config.toml
rope_fraction = 0.25
qk_norm = false
decay_shape = "sqrt"
batch_tokens = 131072
MLP neurons of a small language model. Each row is named by its layer, matrix (up: input weights) and neuron, and shows model dimensions 384-575. Each number is 500 + 25 x the weight over its row's rms, rounded and kept within 0 to 999. Numbers have three digits each.
A block is one neuron, or neurons of one layer that tend to fire together. Before each block is what it responds to, as a language model described it from the Wikipedia text at the highest values.

Fires on words right after "the" that point to something already named or coming next, such as same, following, next, end, previous, as in "the same year".
L4.up500:520502524489525539534515494469494516499482499534505465493499515507507508506525524518503509503537486460521535508520502518496548533458482507492495491502465530481511435468476545506469484498527508464462500479509527483536518465474502419481514505538484480490492506477498514490484529523499475496499458452518479481479523529478510490503528501510518482478490547473494482496491488510516517465544495493502497485567457521453524503526486511482492481557513521489544502533542501473493500509532511474508575478497509515539508490497523526498525520450486455523479473487479483461524499539540524518
L4.up1526:541505502497521517540479448506503504517474517501510511533511517500487502534505489546506496483537478494477487515447514488452511524490447496511535464567472556478506492502444484549481529548484511492515484490549444494536474500511492506517520469485479513530457511482460418469453484537505485527515474470484503574514517513502521507535489522527484483492497508460494519497504468514470554476467514456523524495492493496516489486471444532542540474568552544503516531474525476482487483506509486487478516494459521513504515471479498502524492517481483483515487503489499498502443480468487509530
L4.up1642:492496553455545468525445496484523489511501488501538457510483530478491485490501495476507472497532501507543508503501503550472508531512476497529527525520517506514456515526497502495479530556521570517478525462492501529523453481484501491494510497522456516488467528546491514553555486476490496489473495467515486492491490508480524501509487516480474529502538550477470480492489502496522529473512534456532503545446506482512490490408496490493504562511495518483533479510474486506505463523546520476492494521456493517512536495474577520529495516449469479528507485465510491491509547457483519566
L4.up2295:561525517512501506518505525506538494484520527505529510514496489482506506465485538487491517517514493506518470495488518496458475520483498481501528520534474492514476476501502484462471493476482512497513558513528511520481468519490480485470470545507537496507504521501501491447484518516484492505469499484508474517484471519494537495509490522531521509497479530483510476471498520502495520470496532517533487461532497499498467497494462544537469509525511483502530473509559493473529474478517477478514535527502497513529489441483542521478494536472469430506501471443512463487532518502525550502

The word same after the, pointing back to a place, time or thing named earlier (in the same city, at the same time), more weakly this; other cases are scattered word pieces.
L2.up511:499468477501480492525554525509508522476493532522486486508536487539463467492510495536498518498527526521489484483488500543492470471496468524500512521500490533476490476548454511501520514507438491461505526486537483498493490490531476479519509479563556511498493509534468542504484539492501439529505513452463479510472492486489534523507511536518481486486496491489505488451525464535551490511515497484470542473516496512482518474475482490474516503503489458528523519497524513466451509485529502494502485491473474519513490557507510548500505514531559530492496519528485520504519477509491489480
L2.up1263:517458488464421449508502508534506569505526500534478481464541492525487518457489487505489532564505517502507495515495504464460483491526529481525448525497511486486532465467473515494511510503548500521506497496499503504518492484484515445494513509535477488489493482505519480507460470496482486498510493494466483498464500453535468494528504513507461522538491522489537514489494500551531525500482455503483475539533537498499524494505497523501460508534496516518477515507476512540481495458560514500492497472493482476502483505497490496478493471502467497480500512500480519477494497501521496506

The second = that closes a wiki section heading such as ==History==, ==Career== or ===15th century===, right after a first =.
L4.up1004:503516479532456527494558490492478538459466496478500506520460512468459524516499525504493500526459468526525508538509537507538539550501471488518490539548485519500528423482519487511508540498480473497511520485504512472485536475497451509520508505492491511532450537489538481508482509482496461477484500544477500514457490476490469576516507479487469520500500472521538475490499467478495490478448444513478516514503502498480468505500507476518477533499512511476499489522471516504490457510491504505484529469479490506504500485537526504508552496508551494492513470492485474494441544509506457554
L4.up1646:519503515488450483508530493512549505508510481480516539515483495514478501497474482519526480493472485499451483533498490473523532473497468514575480520520469539502505508497532479483520490523480483509528479468503476450487479555492488537488485533524455526524494513483542521495465513547529470511516494475503503496489493467499499487517496491521519515474453517483473509449497497479485493450528497533506512496504466489475500475497469457509476514551516510438524509492514491539478514416501510469487456505583502528519509502519502529509521468489515526482521470491501501469473533531511461502
L4.up1777:491480491507502478518483516503485519485567511506474509456497505496521496478492496494506513558493527534489482533541513513476484506500465481531525511539488500521508481479464481499506519520493544521505517478494493486527504521492475504467489428510515461541523491488537539480482509477496497520524474465499509548495535500506506521516514520509498512483506529508497423531503516543497508517493454491484510480536519514480480505522517534489480525485495502469479492487491481494505442518550500482505505519501514518477489506483496511482498484511499505499516554498489474514465581489503495510
L4.up1913:563520462515516510514486486513524530466576484499487478484513468530494491502513506496502507530536448492511486517471492497508494506509504509497508500519488567509461515480517501492486504517483487525501500469473498486509475436479459487508506500479480531497500527529542473480450566506490484472486476454562468505484482497489540487512505519509446491520514493524506505485497505501516459511455502528479455527480475459464502521442545476458502500499498500506431500498508491472481427442520523460477489420473501523508528499452481535496519485458495547515501496506506507535539525508526515534

The " =" closing a wiki-style heading right after its title, like "= Sheryl Cole =" or "== Description ==", and sometimes a verb following a sentence's subject (formed, accepted).
L3.up774:493512450501515527526525497445479468465526528517463521515518498479499489512560516490523501496504486536488509486491526486464485484478503473484488551498501490519505500487505532510470460494489496495521477512492511512493482507509463485470464487480501472489496521469499505518442483491496521452499442506511470534478490499469471538458496517495477465488470524557476534486501483537455469493498505502467488498503483532469508507478490482511507480551506539458489490500458490495515549528511484520498478528525413507494483461503466474518515518515542484481472428524501510525530504472454498483
L3.up1034:470546447509478477511519512506489524480537467475489486540490529462515498533484494509490503485464487488520492508519502459495506483505485499511490549489499459522452519486503502475461539488476512530521495515522508522536473478520520438486459493495511475498514466528479513463509516518509510501485501518464453545500477508478490495502499516494513508504508554480501506526493462502474468501534487470530485522515479479479468555460487510481533455504463518469458451465508526467492541502515521513525565504489539492520513454519508508509502483501465485503463530464483505531489506517523514503
L3.up1046:463514497472449499525467474524479454472496538539535518483454498481499485531530527528489528497513495470518471459471502498482503497482532468483554527500488511495512530495504525485468503453517495508491521490528504462535475469508469497504485481487517504538507504484491502472507480520500501488477517475509492525520518495494503498503447458471481507514486555481496496461483488497508514471469473470518507455516476481472465529498499527513505525526522508465495521481500476507515499512544491465524518504481520479494466464527495510468503488498502478465553515526541490465524502443496490523
L3.up1211:497502486443501527495485554488450462499524485474498490495474523503543459490513548510498492514510508476505539476492546506460491524507515559498471471502467507506481495497498527525523471501473514515506476494551503488504462449458519524481509530567502490505503491455510511485480537476537486497493460523511497507461519506453489517441537486460505513545529527544489493521473532504485540497529535520457485464506488513500500522467475527499506505510493489473490488438500462516518475523513508506496568490547526490499497491491527477520478532503499441512475492546460562544481519495504501497
L3.up1598:512498543503478468493477513483499463457497492521473532503523478476487498492494498482529516518487497509520505496495512489499546513484479531546517518452467542490495525520496497491538550478505537475461518505530497498505530515444496456454486489531524500537458454483511457454493513522497512529532482478484471531474481422526482477506499500502499526511485495523524496509466500530521516442477510511489516521502485498424506464510487488520486523518501524518469465497506530467481532458476515523521488528518535542542495510479482526511467481479514479549532482480514508481447541500470563501
L3.up1770:527515516538545495514537504497476546485516515517552501470485484492501512492519483537470503510500503506518488514445531517478501487510531491499516504501494500523492488503475508492473526494546497539503469491554528501519504498484495502509551484536519498454535481485477480503499526521488521478470505519530483477519496548497519521547466493524527494519511487472493503537502517528462469500505529539527506470456495492488513521484502519496573506456544461494526494473486487524517483499519480475445553526536470501492486520530490470493472508477513457490478467508530488524486495483476538562
L3.up1782:514540521482491473519505542508489509500555488484466509525516474509489501448509517529528483531498458475538506446519447493484546507510497558480486535532503527527472547530499520498517514467498511536526520515533514495494504520506532474474479478506522528506479499497503531434550510531494490533524510501473460508481494518508489547493512539482524504497514502538505465494498465522537486519531461488546452483530472510475485511493505497471515475515478461474526491534485499493552550486491472481538494522485519505498446514504446560448507491512525499470470491469491518532483514476480497521
L3.up2052:465532457477501466453491515505447500463519509494466512527496464530494494560527517506499499492522444500532531545519458500466499523499518467508481467486480524555486459496489468514524544531471518539543468479507447504517485468487499513493528486492501521483483471460486486471468495477484481463463469487531487502508524482508476525483531542447515506493523473476519505508482461501546513484562489462520518508519492478495501502502463472500488463478478510513484516511477479493502471502490530523503508504577557492460509487474491518513505486484508488486487502493515530521468480486506525520

Word-piece tokens inside multi-token proper names and titles, often right after the first part, such as Fur in Furlani, Vol in Volvo, oca in Apocalyptica.
L4.up179:485514447553523475489509474488461483447536503518492524491456490485522508485523479494514491506470500482518462529455486496479503531499475470478511493507508507451510473503526522565435488485503515497456538495478499474516504470500477472500527512491504524521477498540480495489533491463533499527509449518505472479526485499512524486522505503471488517513540500553480460475515535467470464502516494480458525500522497502494558522524486482498482536496489509520528438535498510503492510564511483494514519486457516508508494518533500510511498531505534519497442491495506495422494486465526526525
L4.up1408:554492492498493442488470484454503487522473493532512502499519518515498505484536490544529474511562474518513477515473510506504477586476484491502502472484518514477518537508496508497496492478501547522460520511532499500486490500509541501471493499503545519494549485514473485498493500477478525514490511483540487481525486504472527530512479511499567470516526556479493470487489469518479535472499529476495488445514493483477519515428501505508502519528512575501466527497550483508505466500501493515493491507478479540539478512492516502483533497481480458513448526462517467486515504501517559495
L4.up1979:506502518524504456526496466456459509472477515521542502532453514529472475495515512480528507539535536509535450470450487530527502495507466483517497468500458516476489493521494529539536480503488545483484491493510550506490476510529545495482528489516485528492464500506500523486488510511550523538460427508572442491538506493516525554490494520463497453479505531465496459476484480456483530484489502478516453511506479486482505474495466485499503506546486514464567481549472526525498528503489516506455526474487492553520479483499504524536495484533525468487456514524502456475519537510485533525
L4.up1981:504503499469514478504505477515487516463514568474512493526463490454477471503491536482488493511480485466515483514530503497493492516480493480505507521490507481483514499491492523509469497478514528509476504505510492488530509492455471526479515467522528536523478513485495510434504502520529505485475518487482504533504490505492501506516479506516538522519534456500504510518490528486460497476497520494523488499496453493504519525544446494470508505558466502520521464497494529529538440486532490469520557465481523540514476515509485509496541537514537493517516477490515506484502474494514504513

The first " =" closing a wiki-style section or page heading, right after its title, as in "== Early life =" or "=== Singles ="; weaker on mid-word pieces like ing, ion, empt.
L2.up397:511519502504477521525541494541489517475507504512509466523468494477493519465477470521502475518464504522457486533511475523511554520518490515494505537520487575526454494519492527482506478516480470514497478477488516499516464474503507516507493496494524512496503513447512485493526544530529522538514482498452466478528495503515481504513467477513468528532494521543517535539473534501475527498516496505542476498544577475516504465458523500465511478530503493497480467523518486520526534478512532522505492475541477524498534474474474510519504474554532493496491502473495501448474451512513480473
L2.up651:501489499494506477505455509496515537562467498480499491510500492540519504511499517511500490484482517536486482503509482459437480526475495509499488498533519550487492512468497489493495508519451489499525505511479506480506486498512508478494543497508518506503507512491537507486487502503461521483497498529543509509488511461525476486464462515481560495464484558476528533522513505531560505515557432478481474542521443474518542499447480489469516494502512510466523447454536461527509541484477521479482508519484472500499516504508516507486525501465503479463505494490488534486489493506503500501

Mainly "same" after "in the" (in the same year, region, game), plus scattered fragments such as within, this, and mid-word pieces.
L3.up281:536544489494479488530477507510501477481506520482484545503469507552501502543508505534464515519525514531526510525500470494497467500511531519558544476473540484490485522495536477502462523565514490498523507504511448540506519484518491517469508518530468448471479507485492500477498486548515487516437504508500486492504528492444524460528504505535480504505488491485499500498504487495522439477474513483491492513518444491520495469477495536463495443501524537519505534567547496517545526508486497500502501500466514512514517477521523528448500500464524469515546523485506517451511549498506531510
L3.up932:484517530505487504540503467482549534510494530511500490535468489507506538512517494530465527468539524520514495499488515512480488473486551457532503508526503529535482485414526513501480514486490476497481489499537460534504473513503533454476542489508487477494514501492477528519562480503464478482505488484502488488553475511500522532505500464471504492511500499477483443480510526519483515485462496476467505498487488517489535551523518543493449532496513533531448534512510502496528526536461464472534480460462524536491489533490518525505519508512543505533551500480504471493519531487553519498
L3.up1220:469484508481529466488522526476529533521523513523539515473521502549472488525502480542512445513489481529500505486493489510485483498501500463485488452465457515515487490482498481505532515541488521512528496477517549474482486486517493495492487510498501516488474487460514513487533482526500486506524510512456554500517506464447492480497462503526516462492476505481511496485494494509527495487493506488514560530496502495506459511464458505532481514514502494484541525512510483516516476489526537479498493489483497517500532483465526508509541500525440505525473529494556535534513508499552533459
L3.up1411:490488548485485507483463490499546526436522519489506492526523436527510485475502494483515516539444502513528513499495489503513502480516524516498486509501508456509478506513483509533478543533475526531451472514521561521480436508466465456508496464495469519501508469471512488515502513480520517484512502494500495507487498485500513493491473499507515474466485527534497501528532471467500454494546512503511492531495506497504509501473450484516479481498475484480505461522554515518509482543543541521502484463513496526498482481480519465526547476495466497529491568502474514524493500469511488508
L3.up1773:501537494494496459502523483482540514487513523510468549493533480541502502479470506526500489570542525499487512504490434496438533521504516487524472506486479503494516500510509469491508477499510534467523534529499522496475522476471521523553506496478493507505536501488472531476528545553503495537509531525500494437502510544494490460468468522485501552519494475526495513523486488505462506514477508545529499533519494523486501443478505542464450477477527494491501537468490479494496504498483500482507557497456487491473559516498522520500516500476499511451509521531504484472541495516474513508
L3.up1811:491481501493491582428520498454500458474506493506490509501505499510506521495517511495482486532496468499525512553484548519471523520474512501479491503469505494511474516559478496537462432518511499509541510492439574482493471521511519538487503473568490483469508491513528442483485520454503492503470510476506453532490500430486495496531498486498472475506507500499511541481485509507506497468462519516470533480515500457480529512485482532505520496496529511481480529495508496489494521439477526502529524488500508506477571494471495440502447465536486469502477510533505552496498528517511495518
L3.up2123:508507522470492438490466553504489514522520510531541467504497489483482495543545488479497483508531473515466471529555525530516523525510474430532517535473512498533465476532498528484513519475520515515461515481502497503513513487507456500503511497510469504479500530568494526540492472493493490520497472489546497533533492514524541484541481495506473506507482508448527508495515479465519535505479529495492512506487506497463492451515502453504528488523452527483462500486554474492493453487468497491465474499456542519532493493495519462508526517515495486516497495508469488496486522455542477519
L3.up2280:526461448519495530517500482526506539534456477538506531483527505515490529503471526507498532528528481547460471507496459545470524501482486492473507507536526487463506512464506466524479499492503495499513524501506540458477492520452522545491514507496537486505512515487533496500518504489470540463502514505526487473499531496441498490552482490468503492526483523513520503465495476509477504523478475520469506447512489523527486513493538539487538464510499485490518497539528482483516515499452482488504492483489490497497483512459498488505517481500481498498500504505438471496481492497472548503

Closing = signs after Wikipedia article titles or section headings (= Seisyllwg =, == Works ==), plus word pieces after hyphens like nine-month, vice-arch.
L2.up67:510524450520515464517496474486497463481473501451510520497478460469485505480496432469474478502518474505497464520463529498500480524510473534482496543544511495527556526528521495490525516497501484504468538519523471515505514502540505470524543539511517505505504485494496486549466470504543522465524472503504453479505496493550523529485537516493479480495484536481550462534488477514517495474519527522503505487500510540479496516477503465515475531535505536502488527442515517528530520535490498525514514513495521477514540552495504495525499521519517475483490513522458540507487478479532471503
L2.up1889:499469490518488509502514490491508526529515499503497530465450488509520494516498494521525480530490493447484472521472526473517513463467479497565486518519467507510494504546460525511526497508495503477541490514484468483483505485495479458501502490503499514529550515469525462500471507489489510535459495494505447514511510506498476505484483556510493521469505505477552514497520490508496456462527472522556476519445528511478487522508505502519499511501515473462527503498516486480528503521575531506486501502511526549508534500555533516495508443512525484489537515490514487517537513533453485522

The second "=" in the closing "==" of wiki section headings, just after the title, e.g. "==Early life==", "==Reception==", "===Passenger===".
L3.up62:517513485501481502487518502517529516500503573507516506512512466530522425486524476482524518524490496519476475468481521461499507490465495499481506538528494500490510484477505469506498511504487526549515508485489515512507486482460475471481516496487525478497510522543501488508480537511506495503499520484530529510460457481498519512467456530501541471488468507442478490499477490547446531457498481541531471515501509507460506554504505488498497486545558526475510504427515464503529504480493539504513509508502495542494531498459496509539505549504475483503493554532500486476514549501510517506
L3.up392:493498511510517490521470514461512486468482500527516487512450469493528472500506515498536510478499453511498459531495507502520498502461447515459504473546500517490508505488482469449458494491462522555503496449447532527519504518488511534513511497545559512488506506491542450512456533513500536508508503532521457536473507534508492525534499520486521525502527517491526459468493549489475557500486479491472503522472474522503509522495475482519470488474496531513462519499491495493512514487465515497483557465508466497499537453494505520472511517488522510493533506498514482500507499487507507471
L3.up415:486477498504517439542532493476468529503548498494522538495468528450535489501480507511518520504482481504509512501477532498518507466469512484497479526518473475465495490498523537490516497528508477539505455462448516507531525496534484478446485521517459484505511505516506537532510546558496514474502486534493490472479485514452536513525496521530469490519527482506510477505473480485522488524523447497526529511508509481499469475521530475487495508499509507522489510535513494530539499521513526473475558489527472501538514492493476467467527488491497491507581474454503491474485541504486528513
L3.up1006:491535469511505501483511529487494518519496506490515509531476520478528466499512469487507517475502483477507481510498528505502523518479496505445560507548481509466459511477503455507462489512482593497492480474488524581501518523526537474447472492514558514468501521515502488471494504556479466448515512521510453516508533471454461517516535526492524515501538534484539443494471505488510481492481460467511504515479456499503520529488505476499482493500476532505469486512489483498523522507495517518515516474516487489502515483509505573507488527501554515506478533464506498486467502535501518465
L3.up1080:499507489510514552495491458528504489405481503527517531513521456494483462489520469509489489492507490509527515473488456488532504493502506513513488522487511451481535461508489526499525445493537426529488511499493492498457488509539443470462460520492535499515558515565482524537554499487521455543513483499489494549526468514490507492518520507503489517523547513505448489499494531478508503521488507459497476511493524450527496503489508516526484528523505499539497523499534500579509495460505510428493497503498534510539448531497516511534506497552500499483488517447523489539544503508490455531
L3.up1968:518455476511518494531494525498497481489500542524556470485467473524533508527506510512505487505469483561528513513481493456511497535493457518507461535472506527479460532475467460502471518552490532494473468466473523485493500492483469444480501485528478496525515471547532418498466504537523504518523516516540488554462501501470504509529490535505523548519536494494504467486514534514493486479512539517498526551477502515502519538493540498506471509503516525480474510471520477528525520508507507486473487457489487467507538457492480534500522495478500529508510540495512467499516513508471472501
L3.up2270:500480490509496457507478541492464481509502512524465490474508470520493478466523489521512478488515462476506470509519456520481504502519486505479524554519486542457488483463496529503511487513491528510524517509481538506472549488453472495494496514507473554539515490470503482501470531505491502531483491506489486490479506509561476540510454544500469482511509501486499536436480518519568496488514450447463509515483494519464472452478509523464519498538501515513501500481496500539502489504524501507437510479542481462494525458476499515485493505485538508480477514473547486491476525532471469472
L3.up2297:517542468481506467521533538473497510490521518532480511509474470488574484525491477529534504517501501485515460497534525544545481448479491533451483524499528537488453507466468532481518505504502532499539490529455521492503545521450508526452547511546497459486554454547492497488466500497464470483498547515494478488526477478522505512493496520441505515519538526418527512494474507475519461474504474507516465514493505487471459523498465490506485520506513540513536467479495513511520505511488487526475535489528485527517511505499533576462520533499492540480517477489535495492513532505509490506

The first closing = sign right after a wiki section heading's title, as in == Development ==, ==Early life==, === International ===.
L4.up431:523533440480524494486468504492506467421505508546484521515467481558486452475521517464523492498478492519506458505451529509525534507447445514457498494527500480496453516478489535535466509516501531467510511477516516513527447449488476520475485506505500537517474524562470493510494556521510481532520512487533503536491508504459484480518487514464486476541525502493515451482493522474482506486527480479510493492484520502501578565505507495482515464474491532505518532525510514498510503501488528481522530450514496539488526490484522524516476490482486506465505488521517494506468511464544550539
L4.up800:495519496496482493503537502512505508478481513492494542480541478502450469468469476491552494529490509502473454496522493565480478488473492518511454520538476541522475517472505513517506472477467548480513576482517472478528511515484483474503533504527493526496474478521546467503456479501534462490475500471550488512516545460521521524487472448491540551475518521448523546467497522497467515483532491500522523505471509473481446512504494481442464483565486550506460546458473563550475482447521523524465522499477455489501552517501503523485464502492464448492522514458532542462452505504508535485
L4.up1626:503529492508475464472512503510507523490519499504497478476495528483480454461464471534509523521491507530490486483470555516465510483468453509507495488537491554533507505443498502504476501507490500474498491463499471512468481500486472458520472468492527516502494530526501447492448543488534511517501509503542467474445485496509492513494463563492491514532506497473487452529503515505471518455548482477508482509508495457487500526500493492482517507497519524506512498499437522490525456451497491506465523485476514527495469495480488517517516495491492502491535538496505531499449538469500527487
L4.up1963:485498494497491486524473530470497519513487483527481557481492521513526437512488554546485479551484504506483494489472464528467513465502476492523549519560528508510518497467482503490501506493463494494474497465551493504441546486508491539466517485489448521480512456527529491507508468486496482492515501484518533496471526504490490484518456500531476548479529481455525500510493524463496501486471465509505516478528521481491477499465469526498516461501507461503535517492522549497493512503439519500512470514475506546484495499467517546520517448517481508478456473477529478558526527504448500494

Mainly the letter ș inside Romanian place and club names like București, Reșița, Maramureș; weaker hits scatter over mid-word fragments elsewhere.
L3.up131:445500485507487507502482487493483479497498491493511529465507495496520514523519501541484505518501501512523514524511526497517486506487548493474516427489463508510515510500508506511482501485442539494484506516502525495509462511540514491507479487523479518461523485499523504505455476561481502517459496488470502443525536527458520472519510531544499543480493521463521504533534481553495500513500465470488494474512459493493459513422515502493528518538521458525496470509476460481473495528512448476476486482499521480480459503448471481440515485520486500512544527531513477494499518522447507526
L3.up513:478502545509538525520496524474465535469528501478510461527472449524490467472538478497531485508531478487471473543460477496483515495505513477498501451510495499480469483497501518512449526494453499490483517498531487480501504479499465522514521499499502482510449520487495486499523493537499508490488492483515510506508537481462497444545538455521506458527518500477425554482463484510522507484524468512525510477517513515479474508507510501514460523528490520483544542516549498515511491462482506480510493484430482532503515490501463498418507462518473501515478541510526473532498505502552461531
L3.up564:523555469544485475505461540495497464509497510522487533492514499486538495510467511527556439543507468500490496531516530493513515479518539531502523474485527561521515507469495496526476486533493473463471555489511524519518499529532484504502463547547508555497485499509531504463460515446528504469495475493510471524547499466465486499477519457571463489514532549494497460497498522497491499485528490521510473522476468502469513526523449457501505500481510463517506484424483486489522492470543501481511527523551512491506480462501529498490475517546492515469468524472516499503487504491569524494
L3.up699:504512499453409510528496507468529476506478482482483533496498490533553535506478491523531497535527527472486481522477496499466502492507459476498517491516494505518491495478475533482518487509509503546479485497508485512493510486520469503530508487553519492511495499514507543519442476466502510538512467464474487512507478435487470507475529495481508497486556509471505505471461500502517492502487488523496488482490532519511483500485480517506457502506465519443487482517536502529498495546515535541498457521465498518519518481479503508478540470512487516505454529484499513540473531516535521525
L3.up1332:501502499517516488512518484501481523494456532508527492521545444488538514492502521530516456489472522469526526492458484505491488500485510536436496527536531532524511496534479429524510531516454469438460538513498505491503460480486473566442516539498530550465519470486509515515511530503483535508513510484505536496509482511542513527519510485439466509510468471509514530500494521564477485505492472471529480512452527490522479516500467511496475487477460568488513518490446492543468523477491504490451518539476475494515492497513514510486512479496526507493515498494521486490487517505548520534
L3.up1388:526481526486494504537494559490496505515478488505515502480505551471562578468486490506518487499509477509481502497477549513470522481503479499516537520510574484495518505562527525506525535511417528501497529482513525478499501521477502460474454487458508525485494483509486442486510504461496436494519518497474484464497516564500537529525488531499505516524505477545529491474479506540459538476524508504521467497489474529470533496441476492500500511520502529465514469482464511523515479510490492481474523512463519505543463508490514452510507490508505514553503503493485482505488502476503473497
L3.up1694:493485491481488523534507517486514467474467525516526526515526499461520528486523499502502464467501487502505505459469515508473508498492477460481509488517499512450508481515461478466545496527492524481455527490490517509474498459482507508476525525502523510477516470479519512521451502511524544498479484539508479472544499479506521510533491490504495503533492490519496545453504508529450539511478452522473476428528521479501473457508531514533516466469522508507479557538508462509492503538533483490534487490496470516486502494451537480530486464516455522493512490482516488482514455459475551507
L3.up1817:519542470508507534544477484489467504496501527552511511489509479553528528457561528523510495506506515467523492514457519505459503483506509514523520515569495511444548484523513489460469513498484499492471518488497434487477491488496514527475525485516472492486512496496514468504466527494472471467494507496513470498528535458486505538489534503497506550484514506487546487501459513482493493496487459496534509510482538485547535501508447469492520478491463512447486470516499517489513465496518481493505535536506464537470490523518509497472493485537472480509482503481508448494489453481524521492